Weights of a small transformer language model.
Architecture: biases, tied embeddings, ALiBi.
MLP neurons of a small language model. Each row is named by its layer, matrix (gate and up: input weights) and neuron, and shows model dimensions 144-271. Each number is 200 + 20 x the weight over its row's rms, rounded and kept within 0 to 999. A neuron's up and down rows have the sign that makes its largest values positive.
After each neuron's rows, "fires after" lists the tokens most often just before its 100 highest values on Wikipedia text that the model never trained on.

L7.gate1652,172,221,177,162,210,182,203,198,207,190,218,163,234,188,204,181,230,209,156,203,200,192,192,215,229,207,217,207,219,185,201,184,196,187,189,189,194,208,189,148,185,230,212,175,166,219,176,216,197,188,200,203,186,200,208,193,184,210,230,149,165,219,195,188,219,206,165,207,210,195,185,207,197,191,200,219,189,187,208,206,195,218,229,221,176,223,221,214,196,231,200,188,201,189,168,195,224,191,189,225,220,201,196,226,217,200,218,213,172,175,176,185,173,204,192,193,183,225,205,198,186,182,194,201,191,198,198,186
L7.up1652,190,211,216,209,199,207,212,182,226,158,227,204,194,181,162,176,208,185,220,197,207,209,207,217,220,175,238,208,203,194,165,205,227,192,185,210,202,210,234,201,205,208,178,198,203,200,251,255,211,200,198,246,210,208,203,227,149,194,220,193,175,167,222,170,193,184,178,167,190,212,226,186,212,206,208,201,184,169,201,243,203,206,202,190,194,209,246,202,210,198,227,200,231,206,199,160,219,183,164,202,203,231,194,195,219,173,183,193,225,148,240,180,213,205,204,212,202,182,201,208,201,233,208,208,168,191,224,223
fires after: "2", "1", "3", " ", "\n"

L4.gate2060,189,153,185,197,238,181,186,196,198,157,194,171,216,233,194,175,231,179,200,172,192,230,193,184,204,184,182,192,193,180,171,192,217,165,186,159,152,186,182,209,241,200,220,164,184,194,214,240,166,198,187,169,200,202,194,219,174,211,182,198,163,231,202,197,202,208,195,192,202,196,188,193,168,201,216,200,215,190,194,161,237,178,187,189,220,207,193,209,197,207,176,217,188,178,197,221,181,177,180,214,240,195,222,240,179,190,210,239,168,226,174,227,205,212,169,216,220,229,178,190,222,221,199,241,241,215,209,184
L4.up2060,187,203,217,167,170,179,210,177,180,230,224,224,198,206,165,171,197,201,205,188,241,202,238,173,188,169,193,184,205,184,202,200,149,222,209,190,175,193,206,225,188,163,216,183,236,230,218,232,217,191,225,181,205,189,237,213,177,192,212,203,193,187,200,212,188,223,194,196,180,212,231,241,211,206,217,197,211,191,196,199,204,199,183,206,172,182,222,180,198,193,189,196,193,194,198,184,226,194,210,218,176,187,170,216,185,197,204,152,232,178,183,232,209,214,179,204,201,209,202,191,185,205,194,219,213,192,208,184
fires after: " |", "1", " ", "2", "3"

L7.gate496,187,216,221,229,158,207,192,182,210,167,174,225,184,150,203,209,210,192,217,217,185,174,175,200,180,190,210,208,259,232,196,183,211,200,192,186,215,196,203,226,186,169,198,202,188,205,191,197,179,202,222,183,209,196,218,209,184,242,192,175,196,206,203,226,202,196,236,220,157,213,203,186,197,205,217,219,210,226,164,197,191,197,231,169,210,214,194,229,184,180,186,208,189,242,221,240,205,229,207,184,187,196,205,193,218,222,207,184,211,203,188,207,186,212,222,217,229,209,198,173,199,211,219,208,217,204,206,243
L7.up496,208,195,205,231,190,181,186,184,212,181,202,220,190,232,218,230,189,200,231,187,221,163,209,195,201,202,208,191,171,190,199,204,240,191,227,218,213,203,204,199,196,185,203,183,175,178,201,219,196,208,206,230,180,192,219,200,211,188,200,235,194,191,172,220,175,236,185,185,195,186,211,171,175,186,185,193,197,202,200,181,231,166,164,190,200,188,194,211,202,220,228,167,187,210,205,216,191,206,224,207,207,242,172,170,172,218,197,212,254,161,179,198,196,188,196,198,249,206,205,204,254,249,204,205,248,185,159,198
fires after: "1", "0", " ", " |", "–", ";"

L4.gate784,203,200,196,193,206,167,191,161,205,194,237,200,259,194,169,203,231,178,196,187,218,203,214,207,194,238,208,195,242,195,179,217,193,171,192,190,204,184,182,203,212,180,182,206,266,171,197,185,188,227,222,216,201,209,184,172,221,190,205,193,178,197,165,201,232,181,184,182,189,243,224,162,214,203,204,230,198,179,228,173,209,163,202,182,203,196,223,191,198,212,186,191,216,217,199,211,183,204,254,192,200,199,176,186,207,206,155,191,166,237,165,205,186,233,161,193,194,162,207,213,224,224,190,195,179,171,183,218
L4.up784,213,197,206,205,196,201,204,185,198,191,197,239,168,204,212,196,192,217,162,230,178,146,229,174,194,176,200,218,181,192,183,185,173,225,196,204,217,236,190,217,188,173,219,182,199,209,219,210,154,190,200,182,204,183,226,210,188,181,166,177,191,216,210,183,166,184,205,232,186,196,181,202,208,170,223,177,197,202,172,203,245,195,201,201,194,186,200,210,187,197,212,207,202,192,187,200,202,188,154,182,242,177,181,238,207,189,213,188,227,167,163,183,226,176,203,191,188,179,221,181,195,159,208,242,220,171,224,158
fires after: " |", "6", "0", "8", "4", " "

L4.gate2339,219,175,210,213,194,215,195,190,208,173,208,172,190,182,193,183,207,206,150,220,190,227,193,184,223,236,231,210,190,193,205,182,201,185,218,183,209,199,214,200,186,192,191,232,186,184,195,189,205,175,199,213,182,193,172,162,217,181,189,211,174,173,179,193,164,214,227,217,178,219,210,231,208,248,217,222,217,177,241,203,202,192,214,174,178,216,207,194,202,216,212,196,189,187,198,173,205,200,264,202,198,184,218,235,201,229,223,181,218,202,208,214,212,198,207,196,166,165,197,240,241,209,216,215,246,215,190,171
L4.up2339,244,174,216,173,173,215,203,207,179,210,236,171,243,227,140,200,241,213,173,193,189,184,161,197,197,200,196,209,165,214,208,206,178,182,190,226,208,190,195,208,225,195,193,156,183,193,181,201,188,172,204,192,198,197,201,184,214,205,209,191,201,198,209,210,209,195,212,220,224,194,205,191,190,213,184,188,180,220,236,201,189,192,178,192,196,208,220,225,187,173,197,217,198,220,206,207,220,221,196,225,165,199,221,216,179,169,194,202,220,183,174,194,212,202,221,203,194,180,202,213,174,222,202,196,213,168,206,192
fires after: "0", "1", " ", "7", "5", "4"

L4.gate2287,181,216,176,229,209,221,153,227,205,204,181,228,212,196,204,200,212,203,161,191,187,204,204,210,223,194,217,161,189,167,196,242,198,184,167,194,201,208,169,198,202,185,199,184,216,198,209,214,188,184,153,221,214,219,153,212,225,229,219,193,199,201,216,200,227,183,192,170,192,217,205,232,208,212,221,186,192,181,215,172,164,199,214,142,199,210,228,190,207,183,204,212,193,186,233,192,206,220,191,181,173,196,166,200,192,177,183,247,224,222,231,191,224,191,176,214,236,201,207,184,190,164,213,241,184,169,187,240
L4.up2287,239,185,222,159,196,195,230,204,172,192,226,195,197,198,178,199,166,175,211,185,217,204,177,174,194,186,195,227,186,230,227,190,204,187,192,165,200,196,180,206,201,179,197,199,209,157,188,194,217,232,195,188,202,190,208,198,225,229,213,198,172,224,180,237,170,168,197,185,197,191,193,183,185,164,193,170,193,208,163,175,212,197,206,198,168,208,186,219,188,197,219,222,220,215,196,211,200,233,229,208,213,203,165,197,207,153,198,195,214,198,185,205,190,246,157,198,179,231,194,184,233,178,200,185,188,191,207,189
fires after: " |", ":", ".", ","

L7.gate70,219,222,198,181,176,181,232,177,197,171,203,202,219,205,223,204,191,186,202,194,201,234,183,201,194,220,220,193,203,195,210,223,192,224,192,202,176,180,198,192,186,191,195,214,204,186,167,192,208,192,233,188,183,189,210,149,213,218,203,204,183,221,205,237,207,150,201,204,198,170,209,236,201,217,199,195,179,161,191,170,213,173,224,175,174,202,196,181,203,190,235,212,209,224,220,206,206,203,214,182,240,162,208,192,208,186,199,209,189,195,199,188,225,224,213,217,217,175,225,192,198,226,209,183,233,203,193,246
L7.up70,214,203,182,192,185,186,196,188,202,190,194,192,238,194,198,188,188,205,189,209,210,214,176,221,175,201,196,195,193,191,203,217,192,217,169,220,203,196,188,215,179,193,209,228,200,245,180,161,210,193,202,209,189,198,194,184,163,157,202,188,175,225,225,182,225,194,228,189,193,204,166,211,225,219,202,161,234,204,169,227,174,196,225,205,177,212,209,203,224,173,180,194,229,186,158,179,193,196,221,206,185,212,200,186,237,194,170,181,177,195,182,197,199,205,162,174,204,222,220,200,196,196,181,193,229,206,231,204
fires after: " ", "0", "2", "9", "\n", " |"

L4.gate439,189,210,210,180,188,219,193,201,230,233,201,183,216,183,205,230,224,209,161,212,204,177,180,214,220,209,206,172,196,200,204,192,175,249,218,188,204,185,157,209,201,186,177,197,236,222,168,180,193,182,190,175,203,235,174,216,209,195,222,196,200,220,184,196,200,217,165,219,213,250,194,201,202,236,229,211,211,197,224,223,205,206,216,193,214,206,183,176,202,190,187,170,188,189,217,210,230,211,231,195,179,171,189,219,188,214,193,207,168,232,237,234,193,242,208,206,206,158,188,192,207,193,214,182,216,193,182,201
L4.up439,176,187,214,213,237,173,195,221,200,197,197,200,197,153,201,191,227,211,196,227,166,167,180,200,198,206,189,188,179,190,184,185,194,213,189,208,200,197,175,239,200,217,183,197,213,201,195,144,160,187,212,220,238,173,172,208,182,207,200,172,235,168,196,212,183,212,189,197,205,220,189,216,199,187,205,192,207,196,216,201,193,211,192,219,228,179,163,221,212,200,206,220,207,193,211,208,247,189,175,159,180,172,209,207,215,187,195,167,177,175,201,218,213,179,231,225,197,133,212,209,211,161,191,194,235,223,195,225
fires after: "9", "–", "0", "1", "8", "5"

L7.gate279,197,237,184,236,204,173,222,176,225,198,180,178,202,180,195,203,203,202,210,214,213,187,209,188,210,176,186,223,182,214,167,197,233,214,168,184,224,249,206,212,208,196,196,213,236,183,235,204,208,203,196,208,196,223,213,214,223,175,203,199,207,210,201,224,181,214,220,213,222,201,223,175,204,193,214,184,208,195,174,172,185,186,198,184,208,201,191,194,191,242,198,205,213,181,198,208,182,191,199,193,208,172,228,220,220,168,231,224,247,169,200,188,221,182,161,190,213,212,198,189,138,196,199,154,214,219,198,188
L7.up279,152,172,232,205,207,181,194,209,184,207,210,178,199,200,172,179,209,174,179,194,182,174,215,189,188,210,182,238,226,235,201,214,200,211,183,193,224,216,204,185,217,177,228,222,221,192,207,218,197,228,186,181,168,198,213,225,200,192,175,203,202,234,211,202,180,204,193,214,196,190,226,171,191,186,215,214,252,187,191,208,220,204,205,229,192,185,170,223,229,196,170,190,196,210,218,238,176,229,174,210,201,185,189,195,214,202,171,185,184,175,222,196,230,230,194,201,213,257,206,208,206,223,218,152,229,212,194,219
fires after: "0", "-", "1", "8", "7"

L4.gate1673,228,172,200,221,203,182,220,221,209,180,159,219,203,219,210,195,200,223,204,227,223,193,195,212,169,207,186,173,215,166,211,211,193,203,177,196,171,189,169,202,199,207,219,202,209,196,196,195,189,203,184,163,210,224,187,226,172,203,211,194,179,207,230,189,180,247,188,187,200,210,209,197,212,190,192,232,185,235,202,191,159,161,236,192,191,203,168,227,195,211,181,195,187,229,179,222,179,208,220,226,229,170,212,180,204,225,205,207,137,188,236,235,217,171,239,185,205,200,183,198,213,230,184,203,218,240,197,191
L4.up1673,164,187,190,214,179,225,239,195,210,230,191,234,197,201,228,202,235,227,189,234,190,206,223,161,219,204,230,188,227,180,214,202,218,205,188,216,181,186,209,201,190,183,201,179,200,206,197,211,206,206,208,181,179,227,209,195,205,192,186,209,178,191,225,213,218,219,215,200,201,225,189,223,188,168,228,206,205,209,201,231,202,177,181,193,183,219,208,208,218,226,196,207,195,224,211,214,195,198,131,208,193,177,175,182,185,203,208,227,177,184,216,205,194,200,178,203,195,215,206,171,189,189,178,200,249,227,196,188
fires after: "\n", "1", " known", " "

L7.gate1376,206,202,217,157,164,184,235,219,199,190,169,196,217,210,169,185,195,172,177,239,209,181,207,182,200,207,206,169,177,171,205,205,220,187,220,212,202,203,183,219,202,202,171,206,209,219,180,187,190,191,199,196,184,196,176,221,211,185,180,190,181,220,237,228,182,213,212,214,202,201,211,232,201,197,230,187,175,176,211,232,179,200,143,203,204,201,216,201,170,244,209,190,217,230,215,234,209,180,214,203,202,202,199,188,224,205,181,195,206,168,239,231,220,231,188,188,164,228,179,183,216,205,209,172,178,201,203,240
L7.up1376,174,191,214,208,206,202,216,193,237,191,177,208,213,196,168,202,155,178,179,188,205,177,201,230,207,181,189,196,192,201,218,191,199,188,192,204,176,204,199,192,186,212,167,218,182,235,179,224,189,225,208,209,164,198,175,203,229,205,140,169,207,210,184,230,196,187,235,214,189,191,196,201,206,196,194,164,197,201,229,216,173,216,189,213,202,226,193,165,176,180,189,174,163,209,202,193,187,185,201,221,198,169,192,188,206,194,179,212,211,165,179,182,226,202,189,182,201,277,217,200,212,226,168,201,173,200,192,218
fires after: "1", "0", " ", "-", "4", "6"

L7.gate1104,202,183,181,230,170,190,195,220,186,177,179,183,236,199,202,202,196,192,194,199,199,201,219,206,196,225,201,176,196,180,216,175,199,193,208,221,199,193,192,193,227,204,205,207,191,186,242,211,204,190,196,230,195,208,183,209,172,180,200,214,196,223,158,204,182,208,252,203,223,182,203,175,209,174,174,188,209,202,189,208,250,222,189,178,222,208,186,196,202,158,214,200,214,192,201,196,222,215,234,163,158,193,186,179,218,192,219,193,214,198,156,216,195,235,200,195,159,227,216,215,175,212,178,202,207,201,205,191
L7.up1104,219,189,205,243,200,194,187,221,188,204,189,181,164,165,182,202,192,193,225,219,240,227,179,208,195,219,206,213,207,174,211,194,212,188,204,178,194,192,189,215,208,234,204,250,197,168,199,178,216,215,185,195,180,163,220,192,189,203,206,199,186,202,194,204,200,232,189,216,232,189,240,173,218,172,214,210,241,211,216,219,259,232,195,191,230,203,209,219,186,178,216,208,171,177,174,195,190,191,218,220,200,212,230,187,207,182,196,198,201,187,199,194,167,202,192,211,206,208,214,214,180,193,246,166,162,188,205,219
fires after: "4", "5", "3", "2", " |"

L4.gate2117,210,242,186,224,208,240,245,227,212,212,205,219,216,169,225,214,183,166,167,194,219,186,222,186,210,179,181,213,240,192,164,172,193,196,188,208,178,181,222,200,200,211,196,175,218,193,205,202,207,213,203,190,192,223,230,209,222,204,182,179,178,214,214,183,201,173,182,200,191,182,199,177,203,194,210,183,217,206,215,185,190,194,231,232,184,220,180,182,157,171,235,219,198,206,161,190,187,201,184,192,214,191,151,223,184,224,187,231,207,176,162,199,186,191,197,234,238,221,219,221,219,202,226,189,164,191,196,213
L4.up2117,226,218,200,195,227,177,211,196,200,220,215,201,239,203,215,211,204,176,176,179,236,207,246,187,218,248,167,180,205,216,175,214,210,171,233,221,210,202,189,201,201,182,220,159,190,173,223,209,172,197,258,184,168,233,200,200,195,168,209,168,208,215,204,195,173,170,193,207,203,199,225,149,167,236,229,225,205,166,195,221,179,199,219,191,146,196,175,169,194,179,182,206,192,199,180,210,157,210,195,174,183,195,191,201,189,234,185,149,211,198,199,223,174,209,201,213,167,206,195,192,231,206,204,181,214,212,183,201
fires after: " ", "1", "9", "2", "0"

L7.gate1241,175,176,215,183,196,214,184,183,159,189,222,199,194,213,219,222,217,224,231,196,198,225,202,198,162,206,237,187,218,206,192,248,227,218,220,208,185,184,185,215,192,185,232,185,235,169,180,195,175,182,217,235,197,196,221,181,163,241,194,224,219,167,213,193,206,165,211,210,185,174,201,223,201,207,172,186,236,177,198,206,198,197,191,191,218,192,186,191,219,189,217,217,208,186,191,217,247,182,192,229,221,212,170,210,211,211,192,240,180,204,194,196,201,224,181,220,223,182,201,239,219,239,200,196,214,171,208,177
L7.up1241,166,221,214,199,217,196,229,211,212,189,211,202,192,237,197,244,185,198,226,216,203,223,201,252,187,175,211,194,176,180,205,254,167,208,194,189,218,188,213,215,202,186,166,155,207,189,200,213,207,178,209,190,175,205,219,188,156,191,172,165,211,220,188,179,225,196,206,203,219,193,171,206,185,222,192,204,181,184,229,230,228,187,228,182,189,203,218,221,163,203,188,204,156,183,205,195,200,179,224,191,205,182,150,203,182,193,183,182,199,188,137,191,150,217,201,220,220,216,174,204,168,229,188,196,170,209,216,156
fires after: " in", " on", " under", " to"

L4.gate237,200,214,209,215,209,150,207,196,202,188,192,195,199,208,183,178,180,198,195,183,234,227,204,177,175,197,211,207,216,209,226,201,233,197,225,203,200,238,163,198,190,175,166,172,225,234,207,197,228,200,196,189,198,210,225,183,214,233,185,169,202,206,221,183,204,211,217,195,184,186,202,218,182,195,190,177,172,208,210,185,187,174,214,199,211,231,185,207,192,192,185,211,190,179,205,207,181,221,197,178,208,198,218,174,213,254,217,223,228,166,194,194,227,191,194,200,178,196,202,176,208,199,194,204,178,194,186,191
L4.up237,188,204,244,225,213,175,189,205,199,182,184,193,215,209,178,201,194,209,215,184,234,232,219,162,198,216,230,200,224,179,203,190,222,213,188,186,207,255,159,201,207,205,192,165,219,226,182,188,216,186,179,187,185,217,215,168,223,222,206,172,204,170,230,161,240,238,199,201,190,222,201,219,213,230,158,175,194,207,213,195,218,152,211,195,239,212,192,215,248,188,154,202,190,186,207,227,193,206,213,199,193,163,234,173,212,218,215,231,243,205,202,188,210,196,191,209,167,198,205,187,202,207,214,212,186,204,198,191
fires after: "1", "9", " ", "0", "8", "2"

L7.gate156,195,209,202,220,205,183,182,221,170,240,213,209,191,168,191,227,164,215,189,196,216,168,193,189,211,220,206,237,229,182,191,180,158,168,247,166,185,193,185,227,192,153,171,180,202,175,191,195,249,237,190,239,230,208,196,188,197,166,200,224,192,209,202,217,200,184,213,206,193,220,181,209,185,185,219,207,184,210,197,190,163,192,210,254,198,228,197,190,200,227,196,207,170,166,202,234,175,204,223,162,200,175,212,206,202,167,189,175,200,179,202,193,202,230,194,190,202,203,231,214,200,218,190,198,216,187,177,210
L7.up156,202,181,183,189,239,200,207,215,181,177,200,219,218,188,181,191,195,218,211,212,187,193,179,187,199,156,201,206,198,196,173,197,166,180,186,181,178,247,204,201,191,186,196,188,232,222,174,197,211,180,188,217,190,161,205,205,212,213,192,189,200,176,191,187,189,244,169,211,180,173,207,211,169,212,191,176,161,204,212,191,234,203,191,227,197,210,166,194,216,187,183,186,187,189,206,232,208,208,192,211,213,171,226,200,195,209,195,189,207,208,192,207,217,195,215,192,157,205,210,201,206,204,182,216,148,214,212,214
fires after: " ", " (", "–"

L7.gate1701,164,206,203,176,201,212,176,163,193,224,223,198,215,197,173,195,212,193,200,234,184,185,229,195,174,195,207,214,196,213,216,161,230,203,189,197,192,190,187,193,152,206,186,210,224,207,189,195,198,190,208,195,166,211,187,220,197,183,197,200,184,241,239,201,195,164,182,197,207,198,177,184,194,180,198,198,227,215,219,207,204,201,206,191,216,183,201,214,196,209,250,228,200,174,203,202,216,209,183,207,209,170,202,190,193,197,202,177,205,212,220,188,185,202,180,210,226,180,204,242,208,220,194,192,204,219,198,200
L7.up1701,167,173,238,216,234,164,213,182,204,181,189,201,222,254,207,183,187,235,201,166,193,207,173,218,188,210,186,179,229,240,165,215,210,187,136,222,185,189,178,202,215,206,205,238,195,180,198,218,198,226,206,200,182,203,166,204,208,200,211,200,230,203,181,171,201,167,200,175,226,168,198,201,224,170,205,225,201,179,224,221,207,198,224,241,172,181,207,209,190,186,184,179,215,219,197,216,181,193,175,197,193,216,217,193,189,213,163,165,206,191,203,186,191,222,228,217,168,189,202,153,202,194,194,174,169,166,175,226
fires after: " ", " |", "|"

L4.gate1142,165,253,174,177,192,185,192,201,242,177,211,209,194,232,197,184,176,185,205,165,237,249,189,202,189,169,163,171,202,203,194,229,202,218,232,146,221,212,187,185,214,209,212,182,221,207,185,229,222,209,221,175,177,181,206,230,197,178,173,189,224,173,214,183,227,192,197,206,206,219,146,232,185,197,202,178,188,206,180,201,202,211,202,206,214,211,197,204,225,177,140,171,207,192,175,174,206,197,199,192,180,193,205,201,191,190,199,210,187,205,180,195,205,239,171,218,223,213,211,197,201,229,232,188,207,202,202,190
L4.up1142,197,216,205,211,191,190,194,175,226,183,216,196,222,182,206,194,202,197,206,168,194,196,185,187,192,203,208,201,205,188,219,219,209,202,212,195,208,196,231,175,222,164,179,202,224,198,188,184,170,184,204,172,204,190,213,188,161,210,200,213,149,239,186,216,203,166,213,212,190,183,225,182,193,188,174,180,210,204,182,204,213,205,248,216,141,219,210,186,210,199,192,185,221,202,189,200,206,200,179,225,211,197,172,212,194,179,213,227,225,194,165,222,207,177,203,214,182,211,180,203,194,209,173,206,195,190,230,224
fires after: "1", "0", " ", "2", "3", "4"

L7.gate456,165,196,206,217,195,183,175,183,214,207,190,209,222,169,181,165,194,194,181,209,178,210,208,210,188,183,220,230,210,177,202,184,240,194,224,199,193,247,158,165,168,195,181,206,198,167,189,187,192,208,187,181,211,193,161,193,209,210,192,177,222,192,205,237,192,229,229,210,211,208,170,194,176,211,213,197,190,229,170,183,168,221,209,178,206,218,152,206,217,185,235,195,223,196,187,222,188,235,164,211,195,224,185,216,197,202,207,199,207,183,172,186,211,213,159,220,204,182,196,216,203,220,201,207,205,158,215,199
L7.up456,177,182,203,236,203,213,189,193,197,192,198,204,197,165,189,239,194,198,203,203,234,238,212,183,181,198,210,227,223,194,202,197,207,212,209,225,196,185,206,197,218,207,234,192,218,193,178,201,211,258,210,170,161,192,236,187,187,177,173,186,186,218,198,224,209,182,231,204,208,164,216,223,216,198,214,186,194,198,211,238,219,204,198,209,221,179,208,179,211,185,161,205,207,221,219,219,212,210,143,191,184,221,199,162,189,186,230,232,207,175,208,204,236,208,190,193,191,195,192,185,206,198,175,173,179,222,165,214
fires after: " ", "7", "8", " $"

L7.gate922,201,224,202,166,209,207,214,170,232,199,182,208,230,195,198,203,196,170,201,195,224,163,175,194,221,163,227,199,210,224,195,177,198,207,179,205,205,189,196,189,188,211,198,203,226,203,191,198,218,193,197,187,177,178,185,216,182,145,178,200,243,188,196,245,216,200,165,229,192,207,197,200,204,229,174,166,183,195,215,186,193,186,220,191,211,182,201,214,176,203,199,216,224,184,202,177,210,203,217,230,215,197,185,200,207,231,200,158,190,179,194,209,185,205,191,229,219,207,213,180,207,188,210,196,190,185,216,214
L7.up922,195,183,203,206,165,178,202,218,198,195,211,212,209,197,233,182,202,174,188,194,190,182,211,201,182,230,178,185,202,176,211,194,246,189,184,211,223,202,210,204,211,166,191,199,194,224,204,248,154,177,215,225,209,212,217,189,172,161,227,164,218,189,177,186,212,189,232,209,195,199,211,159,202,231,202,189,202,200,148,235,185,208,192,176,202,192,180,173,218,212,191,205,223,213,191,186,184,155,197,201,208,200,202,248,209,199,171,202,213,186,194,196,193,186,212,193,201,216,193,194,223,221,224,197,165,224,196,254
fires after: " ", "–", "1", "8", "3"

L7.gate731,172,234,174,221,183,238,200,203,202,222,206,198,214,201,215,177,159,178,211,243,220,204,219,233,164,191,167,195,227,199,229,184,202,205,197,202,191,214,185,209,205,190,222,205,181,157,202,239,215,196,194,179,216,173,214,197,195,163,213,200,201,180,195,217,220,175,179,201,226,201,185,206,217,205,181,204,236,194,198,184,180,193,198,197,178,208,205,170,182,178,227,234,195,185,228,193,246,212,173,193,183,218,168,183,193,187,240,180,223,213,193,179,224,222,201,193,195,215,215,242,210,219,188,201,201,211,192,197
L7.up731,173,186,185,228,213,212,169,194,157,218,217,180,193,213,216,199,186,184,193,207,215,189,204,185,197,211,185,207,227,217,196,232,198,159,187,225,181,198,182,246,205,193,215,234,207,217,186,194,230,172,180,160,229,216,210,189,194,161,227,184,224,175,155,172,209,197,188,185,214,217,179,210,229,200,222,217,225,220,241,230,206,188,204,199,220,195,222,209,197,183,203,195,241,191,191,185,169,183,207,191,197,221,173,181,219,183,199,190,211,231,221,217,228,207,196,159,192,207,225,194,158,201,193,181,185,170,201,153
fires after: " |", " and"

L4.gate1599,224,207,208,196,193,235,177,219,197,170,225,210,240,173,203,174,190,196,209,198,210,215,190,211,204,169,204,234,204,197,211,210,205,187,237,238,199,214,238,210,196,220,212,183,206,196,207,181,199,213,204,217,181,179,221,220,204,206,217,191,172,197,203,196,202,199,190,205,220,192,187,218,206,183,216,221,184,210,202,202,226,180,193,228,206,216,200,181,189,198,195,218,189,169,199,219,232,200,170,156,217,174,203,206,235,184,234,224,175,197,195,203,196,220,177,209,191,229,183,190,224,220,187,209,243,200,222,166
L4.up1599,209,218,230,205,265,204,223,203,211,181,214,229,216,226,208,179,157,218,188,199,188,178,219,203,227,206,182,216,199,231,199,225,183,209,182,184,177,209,203,205,229,211,176,178,175,203,215,225,185,194,216,196,172,168,185,177,205,184,186,193,211,171,189,186,191,176,179,196,222,212,218,167,197,198,189,202,187,201,194,223,183,204,221,160,202,195,220,180,212,213,152,210,201,188,170,206,190,206,189,190,189,207,172,235,188,210,189,209,178,215,195,177,183,253,194,246,234,198,226,217,193,236,193,214,196,238,213,177
fires after: " on", " in", "ing", "'"

L4.gate892,196,186,201,219,165,167,189,177,215,176,177,193,166,205,147,206,180,221,186,151,172,201,237,220,216,182,188,197,222,197,198,206,216,206,191,202,238,204,173,237,196,172,226,193,166,209,155,206,236,175,204,200,195,167,181,189,200,208,178,236,202,167,170,212,173,221,201,195,201,220,233,206,177,204,180,208,212,229,191,190,245,229,176,199,214,197,197,218,190,198,224,201,205,204,182,203,204,178,213,180,208,209,218,182,206,179,188,199,205,185,191,186,220,217,196,182,166,235,208,211,210,205,210,195,221,182,208,232
L4.up892,209,160,215,193,182,190,161,184,200,168,140,203,202,201,140,216,201,183,193,135,197,163,203,203,186,178,189,232,211,206,204,220,198,238,222,181,235,201,230,195,189,206,202,170,206,198,187,224,154,204,210,243,197,190,169,181,204,180,221,192,163,171,195,229,199,203,179,194,193,248,215,205,170,180,193,195,194,198,165,207,209,217,163,177,209,174,202,235,249,233,221,206,215,219,219,239,211,180,206,203,201,206,217,195,196,212,178,204,226,199,204,196,215,186,210,208,212,216,214,191,249,214,197,196,218,184,227,204
fires after: "1", " |", " ", "0", "|"

L4.gate190,223,230,197,223,216,198,174,200,209,199,215,214,177,205,199,224,209,207,232,210,178,180,217,198,213,188,231,186,204,215,202,220,210,240,190,204,233,190,201,224,161,196,196,210,212,209,181,151,191,225,173,231,217,200,204,192,192,230,190,233,186,187,234,195,203,172,164,231,182,229,191,205,189,187,242,213,195,215,202,215,215,232,208,177,156,211,209,193,185,207,202,210,198,200,235,199,184,184,195,185,208,152,209,214,183,215,186,214,219,195,190,218,228,196,200,220,209,219,176,204,221,207,201,230,167,161,202,228
L4.up190,222,214,188,230,193,188,203,197,202,159,205,194,197,210,178,205,203,196,232,158,214,224,204,204,219,223,155,209,188,202,179,200,176,193,200,157,218,218,184,197,190,211,196,193,198,166,230,202,234,205,218,246,175,189,227,195,214,175,219,186,183,217,200,233,208,198,212,208,207,197,224,227,184,186,236,196,205,229,230,201,210,194,236,189,213,196,170,167,211,192,214,236,197,179,227,214,189,192,171,211,199,176,179,187,207,219,198,157,240,197,230,238,142,224,192,211,186,201,201,200,181,223,229,231,195,210,224,197
fires after: "\n", ",", "0", " ", ".", " ("

L7.gate792,194,209,208,214,214,190,170,186,226,219,195,189,203,183,209,200,203,212,158,209,164,209,223,201,188,211,202,225,211,207,211,210,187,215,190,203,190,198,189,196,214,200,191,231,214,210,187,179,157,174,231,198,156,191,245,189,207,204,178,228,205,204,203,202,233,182,163,189,196,191,217,205,199,214,247,245,185,190,206,205,196,198,213,192,204,175,214,176,201,200,194,195,179,199,207,219,222,185,197,191,225,186,193,214,202,180,166,202,204,189,231,231,213,252,212,197,155,179,194,190,227,227,216,175,207,213,209,198
L7.up792,212,186,206,214,190,225,202,206,205,174,221,220,180,200,183,158,220,204,197,212,172,206,166,177,195,186,207,184,195,236,223,204,185,195,200,195,176,191,205,201,196,222,179,178,210,186,160,155,191,178,238,213,186,177,185,234,195,250,183,161,190,226,208,191,185,186,210,212,174,191,220,194,204,205,209,202,188,226,190,186,180,206,187,221,209,197,200,172,216,187,205,197,163,174,197,220,236,201,205,169,199,176,190,212,202,190,179,203,209,171,241,208,231,194,223,201,133,217,190,187,216,209,183,231,212,184,177,183
fires after: " ", ".", "–", "5", "0"